{
  "n_layer": 14,
  "activation": "swiglu",
  "norm": "rmsnorm",
  "rope_fraction": 1.0,
  "parallel_block": false,
  "lr": 0.000989,
  "lr_head": 0.00361,
  "grad_clip": 0.5,
  "doc_mask": false,
  "train_tokens": 274100000,
  "steps": 9364
}
MLP neurons of a small language model. Each row is named by its layer, matrix (gate and up: input weights; down: output weights) and neuron, and shows model dimensions 0-255. Each number is 128 + 24 x the weight over its row's rms, rounded and kept within 0 to 255. Numbers have three digits each. A neuron's up and down rows have the sign that makes its largest values positive.
After each neuron's rows, "raises" lists the tokens whose logits its output raises most directly, leaving later layers aside.

L6.gate889:121165099113170120163088071130151108128100083111083116083133098121087115135120105099106080089132135162096122146123121136129147144130152110140136113120118142120118128138132135118120131098146102128106173147085146105086145128107114120134113131099099153117139137168140130112105154125138139118122156160118128158110083144209154130134087150138181112136088125134136132110099098114168084130110098170122105113122140153144086199136149087113148077130125133080151150097138137116128131116153164135164152127169102154115148093160121125154142137168106112115121151127083094102083132116134104123137167157113093092103110129145124098109132130136184116077122184114151114129093154127123179126108117126100133098108091075103126130092157106140126123139176162133146125120147135080117158089153122
L6.up889:125143131093144122167127139125110147138143125098096159138137148138105099097140081095104126129158127124151158150127120121132111110123126114136087119158100149120152113105168094112144137120164089123102117133094195143123105114172117169110185138129089123130135137093179104154158139106106102097129162161061151140109091094183128143104148086157148114098112111127090133084105087120161115128125142170086116149150145176108135137154136120125125100124130136125118155128130115082117142124145143093144121090112101126108122116145116139112153071175158130147149086160119121078119116118106108127114093150078110105097118136104103116118135106145137133139130118159125097122127137135146205133084148079102107079113117117103119100138150116146117088168104150089139082136120121129112142102138099
L6.down889:127147150112124098114132109102121103084127091140071110074101120111141193122130121122124096119160157129136094135141118167119145131171157087115149118124112111130138120118136149111122107136121132139084147153123158120136151106135129124118172103160105121139139146171150127158104161129137111110119134133111152142077143121173108120138116179129158137093112143131124117110134108146155120134140123124119122152135129118140171162156116113115191129120085132120136138093149131113123113137211146128133158151146114128128120124139097132131133123173089134107112115108135112098091124123173117102139115103127099078110137091161122125166105171151136123151156173110160142116116142131118133157107113122107101144088160097134109192085142120152255119133165113120135106133107140095141132132160118
raises: "\n", ";", "When", " |", "It"

L6.gate1022:076170121127119177101151145080150152111159117137104084138164105108083119121164102125097171111160121121151103135119113109121147171138092093090117129155161092119137126111127134081123099083144136156146110123100110146130123131088128148115056064151099106147099081149138125164138152139159107131154132118125142148136097146208106153118150131146123144124141150106108157110123141116128123171094122152076154078098101142151132176124135111117137141133068127138106096126124138168129127123156132126136104140151126120053120129096125134082140138136124146116101129144114152129107179124124149133112139130102117123131109106112113155125109113079114104135097116127115113139146098139132095129146127120152126128165127131094089115138135164120119163103132140146128157094098147109148150165141117
L6.up1022:079178143135146166092118150117147120088162103153121100143139095146119129140153143123108182128146118095151110139120108130112147155144083107081129149185170097098123104111101129100108136130160120163142112120109092154112135127076121133082056097151105097117108077139131145128116127117147111130119122093132110176106088126198102153136133112158144142105153143101103127098137127130128146143135139173081136108090092147149114151130134120134135154129076134148113106153120157130116123121178121108095085136138156110086123155119091155107136142130147139121108112139143155112138172095137108151106140130127146114140136099116138115175114125115135113123090117141126126099135099173110115146154141136134098133139127113117102101150113164128106144079116166159123134106104140109137166131106128
L6.down1022:113142175134117134110150136117137129118141108124136115102079098157108150162149147074139129149134099119113144124153131139129114127153086131085108110153142102098132120092137145133120130160142104142155118132116089124124167150170115129121120123122141096166136115159145153097128111118144099135121128147101124163141130129127088150135097112149138116132158100100096092111119135127096141134146165104117176124100121129113137114137145113142135111119148151168108142142148125138128119147173115166126109113143139098128127113132104144139146124130107105160096153137143152099172132134122118138121121099153100134146143129090142117149127149145151119115078126120123133131130119159125129183115160108123132255110091122112120252124122127117255114083109122141134165125092157141126094165101143
raises: ",", " (", " ", ":", " of"

L9.gate633:080117128127131153090130117148113097137125122162108111133121139121151160147107158145110159107105146138142110121132133130089117145125073119106145158107154180125116149131128102077143118104104134069098143135094093157076154086147149120128164130166134110121070094138164162127151145104159096137146122145099148085142089101100151146106073121111166160087157115172091161125117089123133118132121125096159117106122085123137136153156150113118101103142177188142137125115163115120150146139169112113142127150131113135139156135147127120146121178120103136136122152112134146121157098089166133136168138129161103132157111143116119140134162133098127098160104120092170122146117117152130166168172146117165183140120133177117151213109180095139127098127165153127121112107152135132142108066124096
L9.up633:101134118163155138102136137140103093158120129131164102112108124146092117104097140160080174090104164132140112143140146133086128145121126093137150132149102160124156141153108130085135139120114121067115129154085130181131140098114177136140157113156135134104087099131136126127171125133136092171133135117086190069130104117135179145126111133138137142134164125140107151138107094120126163135154127106120131137103084144125123148126160117111100100151113136114142120148125089122137150121133107090109122134134119139125158164152140158130117159141160109104144136116144150129167126075162137167146118137154115142123107117153118145109151125125140128131128142115113094103152124053145192142187129120165122128114165142114122163114171114121131138126143159130129152094126124117121122112136062
L9.down633:170125137133101089145102135134140164133125124139105173113150179144132105120127103119131076137150128151116134125102109130170158111136151135139102118115158085124115120087154136153129112114163133161109113131168131093164094159150097134149101156107145143119152153110100102127115111130109136091107105104158094180152141149127101120141162130120106121122088136083137104130100188117124095147105130125097152154151199112131115133124124143158167143084139110118118107115125165129105135118114156145122129107143113127114078104086146103124165118100140139166135176146159111143126127181102136111087110139123146130108128144090142146151147098179123153099180133125101147128104121123099075105084118112103115122140105107148123109132092129161215148112114107155149156170142169150124161156137148
raises: "0", "5", "8", "7", "4"

L3.gate657:112152137118099118138082144115167132082118089107093120146114106097136139066119148156150128157111151116117132155113129110129146089118155123143096169109144149160146145120116090147095100102136150124123153144106129124124091142124115081139083119131139123132128140130120078095172101116118129120120106167176161165106115148133134069131135139095160104100117095139148115133104156142151132139123154132091138101147111148126102116127127153132137128121162104123131144117104159109167119123135135072192124116101127134128117056152184154125156164117098127163147118113131107116170107157155124129093109112112131123118123097146109096100132151139159137106115127148128108163090156129119106176144129183102135107119152139126139109156138127097116072160122136098109124116142108137087090138155120
L3.up657:116131143129074118158107119091166104106129071126093090121118092127116151072137140179139093173124130116078111159125130131152136085097135123126126159100160132170151129133111107108103098143111146154146138152129129133120084167153132112161069141129122109134127132114109075137147104075097144105137081166167132139113144142143125088136119122116149100115115108127100126136119116131169139149126150145116152116161134164123108099135076137138140128126142108115140155123104119117169138122128140107179131155126109139165119079125172142118135167080117114126162109145101152117160123181133154081095106072125103144131115087139111117144113136158130173111123145145133083157082151116097120181163142153109145130102144122134136138140118131129111091136145163107131140116120087131092094126166145
L3.down657:130113149168114130139137128159125114122150128102121123130122095122122133114148113159142090185123084107111146150118099106164093123134105120155114195123130136100166124123134095109107113138100144138135111137142124109096115139131116142151100117137133121160114142140134133145141127120145141088119094134131118122173142121154159141151123100137154168098114124134119116139129128146170152114138158143183116117177061139125123115110097121114116142133151107105141143141117138124154118136129131129145116130154147119137121116138119138135141138118113127111132133147148146137169123126136114095154108049115125141164123134147113113130147135155120171128143134129164129125122139105116144135160140121137134255095131125110127255144144118157254126132129141154116153139122130115115067144140117
raises: "'", ",", " and", " is", "-"

L3.gate515:101122159131120167108104139137124099133121120130081102148109100138100106123093176128099175115134153123164108114155163156060115129116086109113147142140131154112128133176138105106128136123090111084119169145093085163096151096162132112114162129174136087099071118139172138103135123127160089176170125150108165073114117114159149163112083141104185117103143107159100129131121086146102127167136132123126102106112087147080139108132154092123088113166157151151138130164127144093161112120153115121153153158127113130156182141147114156144088152126104112120155129119110131115137122109154131144138124109142150133139128125141136139122115140132135110182118119139169103138117124116149166150170130123126144165139160126124132197099159115104160107133130156115136086116145129142130114084106092
L3.up515:132143135170135139114124134123133116137122110122127099155104126184113117122124180119094177114092178117145095099165168116092116140137091088091153133166113162111137125144109080105152140094091108072132181142112104171123140132155154098128173107160157099086063139148142157101144120126141091161125138139101149077091126104145170137110094123123174141092159105168107143129111124169118098135158129116128115100091108129073134127125152075117087108154138135138148128158144110102151147142139104116128139140096099142124183137129116148170082166134119132112163132115137140122141134098141126175119147098131141170122144114186130170124120133133130118182122110133146106143130131092131172137163125158140147146128143152113120163117159129098130109134122153115159077116150117120120142088121096
L3.down515:132117153102118087147135099113136154147154141136158168129155161121125142123164099121152083138170120156109135091129105122159132116141150123161098129129121088116148120081127154148116114122163145175145109128145133107147099149109112128117064147101142149149152158104091090111084122154127154093072125117146105150150152111114130111132157133132094121146114132104152089142129156146115146128127098128115154147150192107148120124141143153141150139099092119110123135120135151117099131128123154150125119113157143122098109111116156085103160129137101113116133142142131125125123109181107100112109131127141140142109152129082139106111131158177127158094140121124130171115113122159126114119103100127121120180130082129125125128137079123119255135113145111166123120137130161142122174143137173
raises: "0", "9", "8", "5", "7"

L6.gate596:086128132136113142127117147131131077130091135178137100134084114121097134124119160144110147136124116089156144165122139149089133146142086113103125141128127158119107115187107129107115105139110133091089170131102107160097156120151118070139188099183121117121069124156139151089101134122147132162162120140099137079112108119141159135098096130132162153100139108133103173118158114164089131164131125155131117108134095132112108122189131135163105100184150135138146132124138110141149133117151099136137113138126114164175158130140105146132090123167131150174114119142105126146126144082156145145116143118110138109179137127139119147140115116123138081165101126108151095140127114098145157146151120124152136156095116122126129187115162117125131105125141164144137120147142113105139089126141091
L6.up596:130143131158106145110104146148148091118121098169126111128122112177105112121111157115130181123091139089119125155128117118088110161103117103122127127131125178134137154100100121122184111090074132065098104135103136144135115107154165129117194079153111128081084091139152099146151104149140109164147125113134149115116120122153120140107121110095125133117120122133106166110112109149150085120143131145108120106117123152090152111130179098141154110138121147130156076135112110108145129136157087096132142162100128143122152124129109104163084120105123150142146118134167154098147137087177120142125108125113099131117095135118163153111162118142118091182107142109139060158127153092142117146177122151130128114137146097136136142112130138116116119104159145107168098124134123116128124135126119
L6.down596:160097134115095128099127119129084128133156148132139144132143160121151144134150109119112114143174117154127108088123120104151144099142188155136127101088124095141102153137167136107091129152190128161144134158145130089094102159099099147145070179106149124100159138125142126125096154142112183132090130125139122180191146127130128110152151115144106146149133142127136094133117150104125180164137129141128126153122164134158107166128118158126124134106150119081113124100121123147094132149109186169130143092143127116102116135113107109090164163125130078116119126137159120119112089147126116105127131139138132140080107124104117115135129129135150179091145124107110180075091130177107084104128125081129104133131109112124124144145110121161226139138139108109156167148130152147129130103133155
raises: "0", "9", "4", "8", "7"

L3.gate174:099137152168154165119112126145092110143138133124114114135131106128156125115122168115108142115119160140132125156167190119070126120114092134116136145147132155136102120143106128133123141117107108085117174137103115140127158082161127099148156100159150098105083101134135140111102107117161085188159124132140173106090092107162120147112088135118184142110153094155104158124132120150104134170124135154115110111097070142089150124120162101097132134154144136166125129126121130117177117109179105123102157134131104133173179153153118156146103178105097122128126130111093119143134136072155131155118106105123136164150145112149126137140135142119134104183092104132142119140108115126141166159144125148141132177110151148130130161119162132137180121135105163144160087132114115094133126093126105
L3.up174:119136138164134148109135117135100116141122164135073122139126113135142097150133150116105137126119154141135130157148182120100152122108114109124166143160119160129117118130091111103139134119083098070130158157116117150107182093135139110146146087166130115107043111149160142115134110100125083177154143137143157110084099124165124126141088116118204144135150116152119163125133098134134108165139122163137143096094074135076152113124149091106113142152103148163141102156156114122179153088119114118130156126115063118164164164151117149151063167096147126130151123119139107154143130098164129150141124105107117152144148141177147147117130113121149116176139136118143101154121145105141176142140154145113126136112129122120103142114131141131117130124112178104133076124115122102139133116138105
L3.down174:117094138135111073154141105130141168119137126100154139111150170105139145110137117131154092143131100127101132108143104124142144120139142132145114134121136082129147141095117130142157124146131127176127102110148138134137132153089113144124088145117111118150147162098106113137073127160093162104097100128136107152150152154106124137131167150129093116156135140106172095146128169130105142121135126106144139181123176105161109134160097151144146140060096121115114135111114144116116128124109141145160114129133129130083100114109133077122162113140114107116121143140146111123096115180090103119126128136147153113120162114085127124121134158136121154090156127121139137120126133146143067131114120134128122200130102126152151126147097135142255154105128113118128144153136180122121144154138183
raises: "0", "7", "8", "9", "6"

L6.gate906:087141087124100106147162148146096113160130158135126102118173115124113094119130119117154160103122099168124115152074148109112156129103081112116146133138129093169100141143087139096107121109109108161117130111111130172124139144150137166096112117131153139129155082152110147124136109075178139126156096123106151151161108104119100141155137158153128139163151146126132148145084102172110144115182098180112123108123113207113174124141112104096151114143101208144116090134124132148134070148129144123093141116124129126093130113144108131118115090121144130124122094161087134080129159133160108140116113131130110133145106137109142078171111112123114087135114143128108146083158119117121136129099109111134137115158119189108124120057129144106132118128100117159148127129115134106141165163147083
L6.up906:113124105125126105126119148148119131141166131133103111134187074121111121111121114189159180139152114127122093094095124112123115077128106135094126122134138084089094126135103157097151130141108079165150105090096146140092094131129117166079110089151128101110137071163113116142155133095164087152150101108145107119123111111108113143106163142145150130184152071070122151129105145140133138117141101178132137131110115166111127148139132120139134148139131171110087085129131118150144096119116153127132125150108134141109126103115107142142135141112152142157116084155128129078101170115163151135152084142135106135107121110114173121124114151134104099126144114139104123103155097112136116129129129061126147141155100163156120132130137147115112113122113141160161148133119113132171113144161107
L6.down906:135136159126109115120136161125127115126147119109130146114109115137122124108141098131138156126127100144110112108104107097082135146138092099107121143156122125081087112107104119122139156115133089119129098093112132118121138122100150135132117130138114155135148123145111119131110121118211148135119154144127139145113129128139144146120140161123142123096124108102141136119105134134118166132135087116150118145150100118122117098123101093144149123143152176137104104148158125095111109112168136142138133111136164126120144132117131175139142167098115127111120116126116124101138124132165138152127124135122147142126131134144155133125152144145165126130123091151127170084104153127110131147133137110125129255159117129148104178122128114159255118105101092147147115111117154180124085146131096
raises: ",", " of", " ", "\n", " |"

L6.gate376:127125087100114153109136135136158114141082105104097089109117131137110149095096112140153132127097099076138144157122127136123134117094170111192158143153107149166155098130148146093096158129090145115121125141136141109130093188142140072104111103091152156125112135096123115163170127145136120130102138148165150144111090119095166075136156113106132147098129130151122163120093144151125122126118100126134157074142109124144161095131125145106175114137123119090123110054135092158110093141080123104135088114090121138124148092150136146097112102143151141143151148114104165144133146144128126110098129116100098126146132158127128103136158095141155107141132124126096089147152110121142104106163114143169082104112133113137121097159109146099134108155137177151113133119117087135100174126121139
L6.up376:101081136138129111099162125128124149192100129123143129104112100095132165108115116188139067102091127117112146157122133120103080115105150101166157130105110141138125135117111172127071123118102105135151122165114125113141083150109172107103126106134134143204094134157164114145161147130145135102088161147163162113117123088154168101142124116098118165120118111146120155135115133148098126136123123123133138132169123160142104099125121199139113148160122113118121137091123111139132100121125120130141109115114089122157155148115173130115102150171164106134113155141119143132147150142140117084105127074126103173152130124140142136165155153165135144118133137090113100127097100127154122108139087160155131128088157113137124137108107118119133126158118192173098107107093088105106142117123121
L6.down376:128144156146112122112155143126108100131166137094123149146104096097153141106117117159144145155140117118070143169125123148132139127131170139166123144129091119119146123177123105136117154153137139113123129165137116146101093145130131172129092118136145132135110171132107084128136122088098118099097149140126119109107160130123146092126098138119105133128110143131133131144122130126132130134092155106154136139173117108130147133139097126138165100123128115107144135123135140116148144088135129132128131121152120092158111161110159142130111141144121129102125139161137098079104121129131103088142095076140115119136147111158105151129144162169146154116131151109152145130135145140108116162144103131158103216095149105125170189112140105149255160122128099153124117100097096149077148134181139
raises: "\n", " and", " (", " –", "'"

L3.gate409:113117128148086106167118100139169121147155126143090140173132136105097152101119142115138084136090133119125135136135143113141079099120130111160110155130121137147139108120116136151153085115133136143114139155139128140148106168177141132107153104110109122150107147143124105126134147099144165132172131163152141139092133152181155109125136129084108133114092075150182101130114154181140131137093148133116145118134090137118118134173117133133144114137118100102166162129097126092133114115133124070168152173128158143118131067136166139104077178126140153151146093129065167157165114149118149101112104102108094105161102124136113124125127146166143141114107132171076137163068121103147094164129112157074145122102147144128096115155100114070122090160147135095104128140150104136094109158158138
L3.up409:105124104159099106181112097132160129141146137154088168164142138110107152115130134134154087133083134124113144150122145128142080078104103101140104153112118132150137119136121134151141079126141124148094133164133146141129116168178161126114136092133103142183106137134132100132139168110124166108157120158135146142098111152171151099145132129064108140099093086145188106140107141181142111148102143110126125141187103142122107132194111147135141129148135099102176152132097143097134097112140145068174159170101152145115142069116165140097081167126164131141131093125092153147171114149139124111102090110107099125142092117138103119115117144161120144110103128143107119152079125139132109157126107164072129123117137138126101123138130087108131088176149121096093125149148081117081118166159142
L3.down409:125109130180124127123142135135123128098163146092150126100115110118121160111146112141133092139142098138101149136123117111154082118133150117136132210111123114104160121144146108125121125139110156147128106103137126103096114146149112140137124151123141135151075152128133133109113161109174169143120098136128126110164137144139151136134113130136121149106142121124130127140135133150139155154135151120157124142163089125115128104138130134118112123129154130127139150144112114145119109114147160140140127139109133118136117113116100145143128152141132139109129141156130134113148141140116120112147103089126149146151146121154092119106146138162142139111153103133168112106095112108125143124117139094115141255116109139112124239131138123131255132140121145158094140131138136134115085130114123
raises: "-", "'", " and", ",", " ("

L4.gate326:148144155117125103114116130105143128152160122154100127134102119189092107110098161115125132130121091147139122103141145135133124112184112105124157156088119142156102112143115147129126133115160109144139123109131100152148104107103116098120140148154117099139160126133137117120093124101171113148143136123141130133144189122147130151132152184138129119111178103088127124167133148113143127091124114166150145124113112141146131146130140117161112117120115175140104134102102144119118132095108073127157161143143161139134133108149134149150146136107109161118157088115089103165077129111115119103140173119129109133097114110088134183139123156101127153145133075153134152065125131118146137132144119155157152120160155115178054123136114160123118098111110124133120144141085090107135141172148119
L4.up326:155193156084122066100109115137161121125172088102160119137113102158131103114141109115147109132114102096142116106082106134110137125152135105139154132139173158077152138148099135135118125153164100115134130105091097091142178107130099110163127106122116149115131153163161112146154093093144100145116149132121157158161133111147120144105129190140114099135155116115136125129087140114084133166076091127158139088125126140128101128130141130114112137129107160157110145151122124151111085110146141144153136109121153099104078128146086143122193099127099141090123108158127115110142140174151124150154146103137137152106131109113133143167156146102114160131114128145057143114116145130105150120119122122152122087167169109124095087131132132148101101126110117129154082094104079071139149125154125
L4.down326:148185138100135108112139142126100128134139132126151111114124114167113141123105138107158153172075103170151131133121119109135139108116159111129171124142132156127134136166119127107119139120116115144128130128115147132161149128112111107163158135115140119154145104144141118122134097113143127175132142131112130119185138050136100110119162161163117139102150113124163141151112110108110142119090120136147164138148113171146105127127157127170118121123139156151080098133129136132082121130144111142162154127166165130127103099162153142143133132143123127147137148094132028125105105128124116137142178094127144166109123131113127139128119175098091152155112156122124138079108132140130152132127117123130124165145135109189129129142136131151255127127128127174155116099125089105156148137139136
raises: "ri", "rit", "ris", "rom", "uster"

L3.gate783:128108173140108074125125151132133120083084143093104119138102088135137152071118148138151109144165138104114145130110114159120151100139143114169100127089123123154141128129113110088102089116142118140115098146147117140157108116113128108128114124150132096098128115106119138102182099136092092113142065156182115121129087115144168077091155102129177154128097138121147106109084136086156147155130104111131109153162156165153113093087117150146182125183117134128093175082097152142139116181138158103123131131136102117154132106122126137123173114118098105147169148135148126113127115132171125118148090095137157157099148111122142145110123134161129179093108172154096105105147142128099151140142097123133103126098159127126114108117128146137107129169145124138140109109099129136102102131132123
L3.up783:130088166122097090132132145130122118101077109102119111137107094125131152074116126144162107154189145107102146125104135152130148094135132108177092142078159110146151128106119102084097075113137143143117095121151112135124103108103124110121104111140138102127131107092133124087173096142086108117160083168156133122127107105155165103108163110141178141132098127140131122124072124104164153149141119122134098147165161159145101091083115128159138123164106145121083174087096154110121100180141150108133127136132078126152119131138127117107149119104087126155149155138135121122145125149158120111136092082136165137088151095102148157138131134172154153096119168158106096115149119138117138130145086132111119137116158108120127112105108138142118141162164135135149109123100130166124099137108111
L3.down783:126105160151132100136131131142116116110132127112127130156113104119123152127131115174146096142116105104103166167118102131142115146145131106150125136123131120137139124126133114128108110118123117149152127179139148141123109150133111135154104115166158130142102147110166136124116104132118125086135106142138102105153111131136141129110145067136153144118088146142131108146131131121160149126134149124186116149197111158120093111105100125113129154139118116130132170117110144132124107163146148130109139131150121105154106133130120107125147119140119123107142152148151143128145127118131090112144090068106110138141117129160127150172120127127094168115109161128126138117148115160108125148149123126116115255073152120118133197142138138165255135116135138169105123119099135128128079159127137
raises: "'", "’", " and", ",", "-"

L11.gate401:108168157139156093111130126106164147121125123126113135117107095162117096082136114095134116147134172192142108162131129124083157147147120135111117070151123070130112149141125129145142137103142102139139169161128134114137088151121193108106109095141147161122105136127113115129090119118133173131127127132137155145094103131163154081162148108137141115128130110115109121139095118108190122099139104134100136101150110135101125147137085111102160110108171095125161111134129174100108104148087152096152113108113139090119155155174135089118119136150112178135119091133123151170112151123169135109125130133136098143130111125133104099147132122142138142077135135170102121185125145146106128127111106122098095118139098098135112039147127152113120171120101101096121118170097130152064171140123131
L11.up401:103142122146161155103114131119111104107118130106128150155121082103106154102134129128135127110133129161088147148135140131113105114135133160106136135133116110151080109177103112089148118095109146138151091161088090087109117174126166166111125116168118158141081129076092153122141158108141181116124111131132119125097131078169134152146100100094172138170128085135088105160114137124155140157103130136119085128155065171141141111172083064104138131157175138128089167153106118104111128146141158115162122133153113113153148160138129158143136138166125103115115118145153087128114120137191113149149108121130131155159142084114123148125190127159139175104143151154148144152110107156121101157129128128117132165109141123085140133127173118126135121099107172147115138127097119143108131119166119
L11.down401:139127111148122134135118114126122120134135136126138128126121115093130133106151127122113128094104145116135110144120138144114143131094132141124123122122107128116124144145149138126111131129124137124149125146114135130102124127119137135113154154130123153125125124126134124129142132128120121113126108118119129133087127113137142123152122128105135096140126112139125108152137140126140127141119138116123132128135142157109129108134115126122122130124151155142132130168124125138139141129136129130136125124118132124122117136129135130127149147140107125127158149134132118147130118154142136138126127132117125140123150116138145138144128138144127126123133126137144116157123128128140132115112131133120134255127136130117129184135126145140255139141119129134137125122113131151140127139139119
raises: "-", "–", " and", " (", ","

L11.gate134:080188102145148101112139143107141126089101121166144128120119139174144118148130127118082152126082149154173107102120175107102136154145129124107048152129132135121091124187132108112133133164106105073134155103105135166117163083155130101167181135121094130127131164119139148102125145098147092156125158140125188112158070109109167133161128112142123120135107121140124149124108134102133081114141095110165116100093134150091167154145156119112137092146161137143136146152120113152109145116129126114137088145114119132112149162164131117119130177138149116142172141138122142106144142115149143153140107158144129154142142113138092147147153148086124104170126114096162106126172119085151161120122143169141075129110146145117145171100151113139117094110124123153109118108184106144141118086139116
L11.up134:104113128118154142092114191129084120132114149103133096127090082196103118112135123177104161119105143127130152114120186128121080133134093146121162132110124138164145108114151117140162118129110150110146159117109121190097163141120130166164191140164141115136111096108146117130148112119125133127133162111060157137143103118103166135142136145088155174101170142137159117104109102173122133131137142109144156093084129129148168108116139137123135124114149119128150121125150078131137154162123101138130123191079125150139142168156133156108088114135112102132148148140101132114143107097141138123151119110125129128154125113152135153128147132135127136125105128125117121125158157116103127141189138128163113130125182175110134145104157147090118124110165150159098136101127120135127090125109096
L11.down134:177103135130118121143133067094126163145157098101139179123098151125187092118103107105158117121157136132055152109128133163154147118140105127094109119127096119108127135088144159142080163128176131158106129119141155125147120140161104134147093125119138114110142152122118109143161135095149149116103098120148112139153111150148119095158134140148144151100103118142124094128125139143148139152129117149126166112116134118126114124161142143192143152119093103118108137093125160144146098152147130191122145144140108128136138094108098136125107120114090144138157162130135085131128140182119138104099147096150163111112088122083114149129135117150124160117125161125097164162139126135113085130110126126096155093129102125146109091154122102136205169106134121131174122162071135109110149128145130
raises: "1", "3", "2", "0", "8"

L4.gate200:120107163134113087147106133135133113110104114103115125118126087131138133043110120146131106124105150093133130129145093129143139113147171126172057141091110125178134164113124106094130104111095132154080121164102107145148097111110115085159119125139167099130113119111123112106180092106140115094138102148178153152124130135141149077128132147117160135114096124157118097105118143102165147146134139096114146127163126167135116101095101137148150129166092120121099137117116104080139127144136160079145098141149120123136114091147148139107162127149094088147157158155086158145150106135144146077129094097130120118114147124130109135101126164143144135100142135136114089152107125130110141152152134156124121127108160127085120116161135114144114145161113171100098137107111094125073102161137136
L4.up200:126102137148108110151115128141135110088116115100119139097139075113150121069119098145139105147094141109128141131134103130127138129129180152157061138094126132185135148112127120107117098137097136137086112136106143128146085124113109087141108122133156130134105094104133117111196092113125126089138094172184126129148121131119145086142130132143178141140096138145125116118110147129165151143148136081124141120186133164138102127106103145150155139178066120112105156118128108097125111151122173129170119135150128124151120076129168157115154118134109101135152182161102145153169124142141133070117089077121111114108125120136118146116122161136130140105131145140096097147111144146135130139148137155107134133124150138074113112128122129168120148152130169105124140103103118114094102150155126
L4.down200:136106169139112102129137126143104107117142136091127135152109093104128151125141103169139119167099083107117142161126107132137097124117134123135102153118122124155147143124132118121094131118129129133133106164126126150113105130126130129157095130161184129143126131118147130141121120124140129093127112135123106119176130130122129116118135089133151146132118145149135101129114139137169134124141174140155124144187101163121100121116071131130105141129113109128129158134138140128145107142147134136133135137139118120156103119139135141134133133130118115077146151160136147119161129135123094093145091054137124147148143116169099135146136123131109139123112142125137115116130118142122122154141149129109140255093147125119158225155143124148255116135119150168115114131100125109102078148145139
raises: "'", "-", ",", "’", " and"

L6.gate255:123138136119112133172116131147132111150114138138115117137126143126152112084121106123129150110183132126137140114165081102123100152132132149164159124098110091113130103146109145137105132119104115152093109142142155098114138185077141121133129116122153151097106137161136117176153180163155149170160197148130143129133118124135139120124117129129097111163123142123130119133112138140115143122123095123132116114211124137121130156138149178115111136172101108133147095096145103124140185132110150093101082153104139136137090143161152140126114110158124132151126133143094098123116133147142135137090093142095065112114131158124118133115127154168157113145148118119148127140128098097133159109152105137156148095115131125094092130127151154112107152107166119115126137136095099126131169157153111
L6.up255:077166124105121117167139101151130112156100152130113156153119115139178126098116111105105131128166152114162166104139084152111099152139121142162164137116069104108133111141099129118089108097166124122112123156155160101089131164098129101122137135125148117122079155139139099129142165172142121137153183159126150136114108085116133108148102097153117100124135114134125108150123140154150156111127101116093123144180152145142116155119130173133141137150140107123110089082152116102155147084117146084114091153078124121162092143169153157120101116145111149113129120165121100125114099135135139153133113127092074143132145154150153132128119134173176121142173140112174122136116131143137154138140108115157154098117117103123115119152150145110124128098133123119128128116080094169124161132153134
L6.down255:126150110198150125151158147143128098120148119138153119095118099201129132139109135125128130134147170171121144144103136121107130154124136102143128099118108116120152122126130139132162133152112138123156115162118153135115138124149153123122115113122141130104138137106160174088102112161133118120156134142116160128061118119116112121145113170094147118140135173170117132104134092129130130153130143095105116131115101135120127172153119131125158160129133151127105135119115119151124138108190160141124156104115129136136138146146091134123106148159125113131113074155133092104134135118124125080122123140158130125131153130140114102122115125119108122156135151093154132144132137119124120125095130119088140208074135084138112139144136125153255128148128103128130135096150140141114135131139110
raises: "\n", " |", " The", " In", " "

L8.gate450:126127153106156121144127116093157084121108123168079103124160129184135105069127119141103088132146140156135127127127122101139128145109115128140144124132141130146121119133117111138187120102126139123081170105092142124163147104074099071105139115135111165146116115100105099114115106125163080131109142159092088102130106120162157128111084146116114147093124154124139158118102132115096146184159130143170150132095153079117133131114104175147145116142102161136156128066131136107125143126136143127105112119098116103146156111172142125119090147183124142116132176124116089160131176119122132134100109141095070102111113131127149115150124105107176102098147138125122147144103174120134148082133122133111142153096128140086151100141110154124106087113107117096144138115148150131128156116117141
L8.up450:122107130092154097134116153136097125070104100122095150120135087182113111124123095139092103129141158144106117113095132166115162156073138138174114132100121140138152152125122151129131163136160102138137126117091109156153162110155103102077131125117138170181133150137095126112144137091132071130098101150106099106113101152108146171103084136133147112115106119141118140105110095132134117183159131122149141106142129129096132129102138109147178112159103165116107166100103170140118114108135147143186143130152127117129113138134096151102126107148126136105135135138124114126128103129171166077114165136105139117081120121141177101115132116120138134088106159116157133138086148136128106123149134130137146118105151133102149125123123085157110089152132108111108160098107189102133119119112086
L8.down450:094160162104157111132137121122147110124111121099150137108135118146124172114128139107110063126139119169152102140137104145115152184105132116127144130120121104148127122150112111096130128148097114143099122126093110111064144144103109147142126136164120106149118125125091109101130135115097118145120138139146136129086107083130124126133101147134145135163121097113119114138114126135159142118124129149147114105107105134121120107134115059137130137130137125146093113102117150136144109135187155110131169148132141133107132114152120129139103146121121145132107114162131075153132152151129125118164122113164147098127126120117166133104181136121141135126099147127170138149110167121184123130103121118128120224107116112082150173137114150124255145122109127115142142127136114144128125150139116
raises: "\n", " (", ",", " |", "."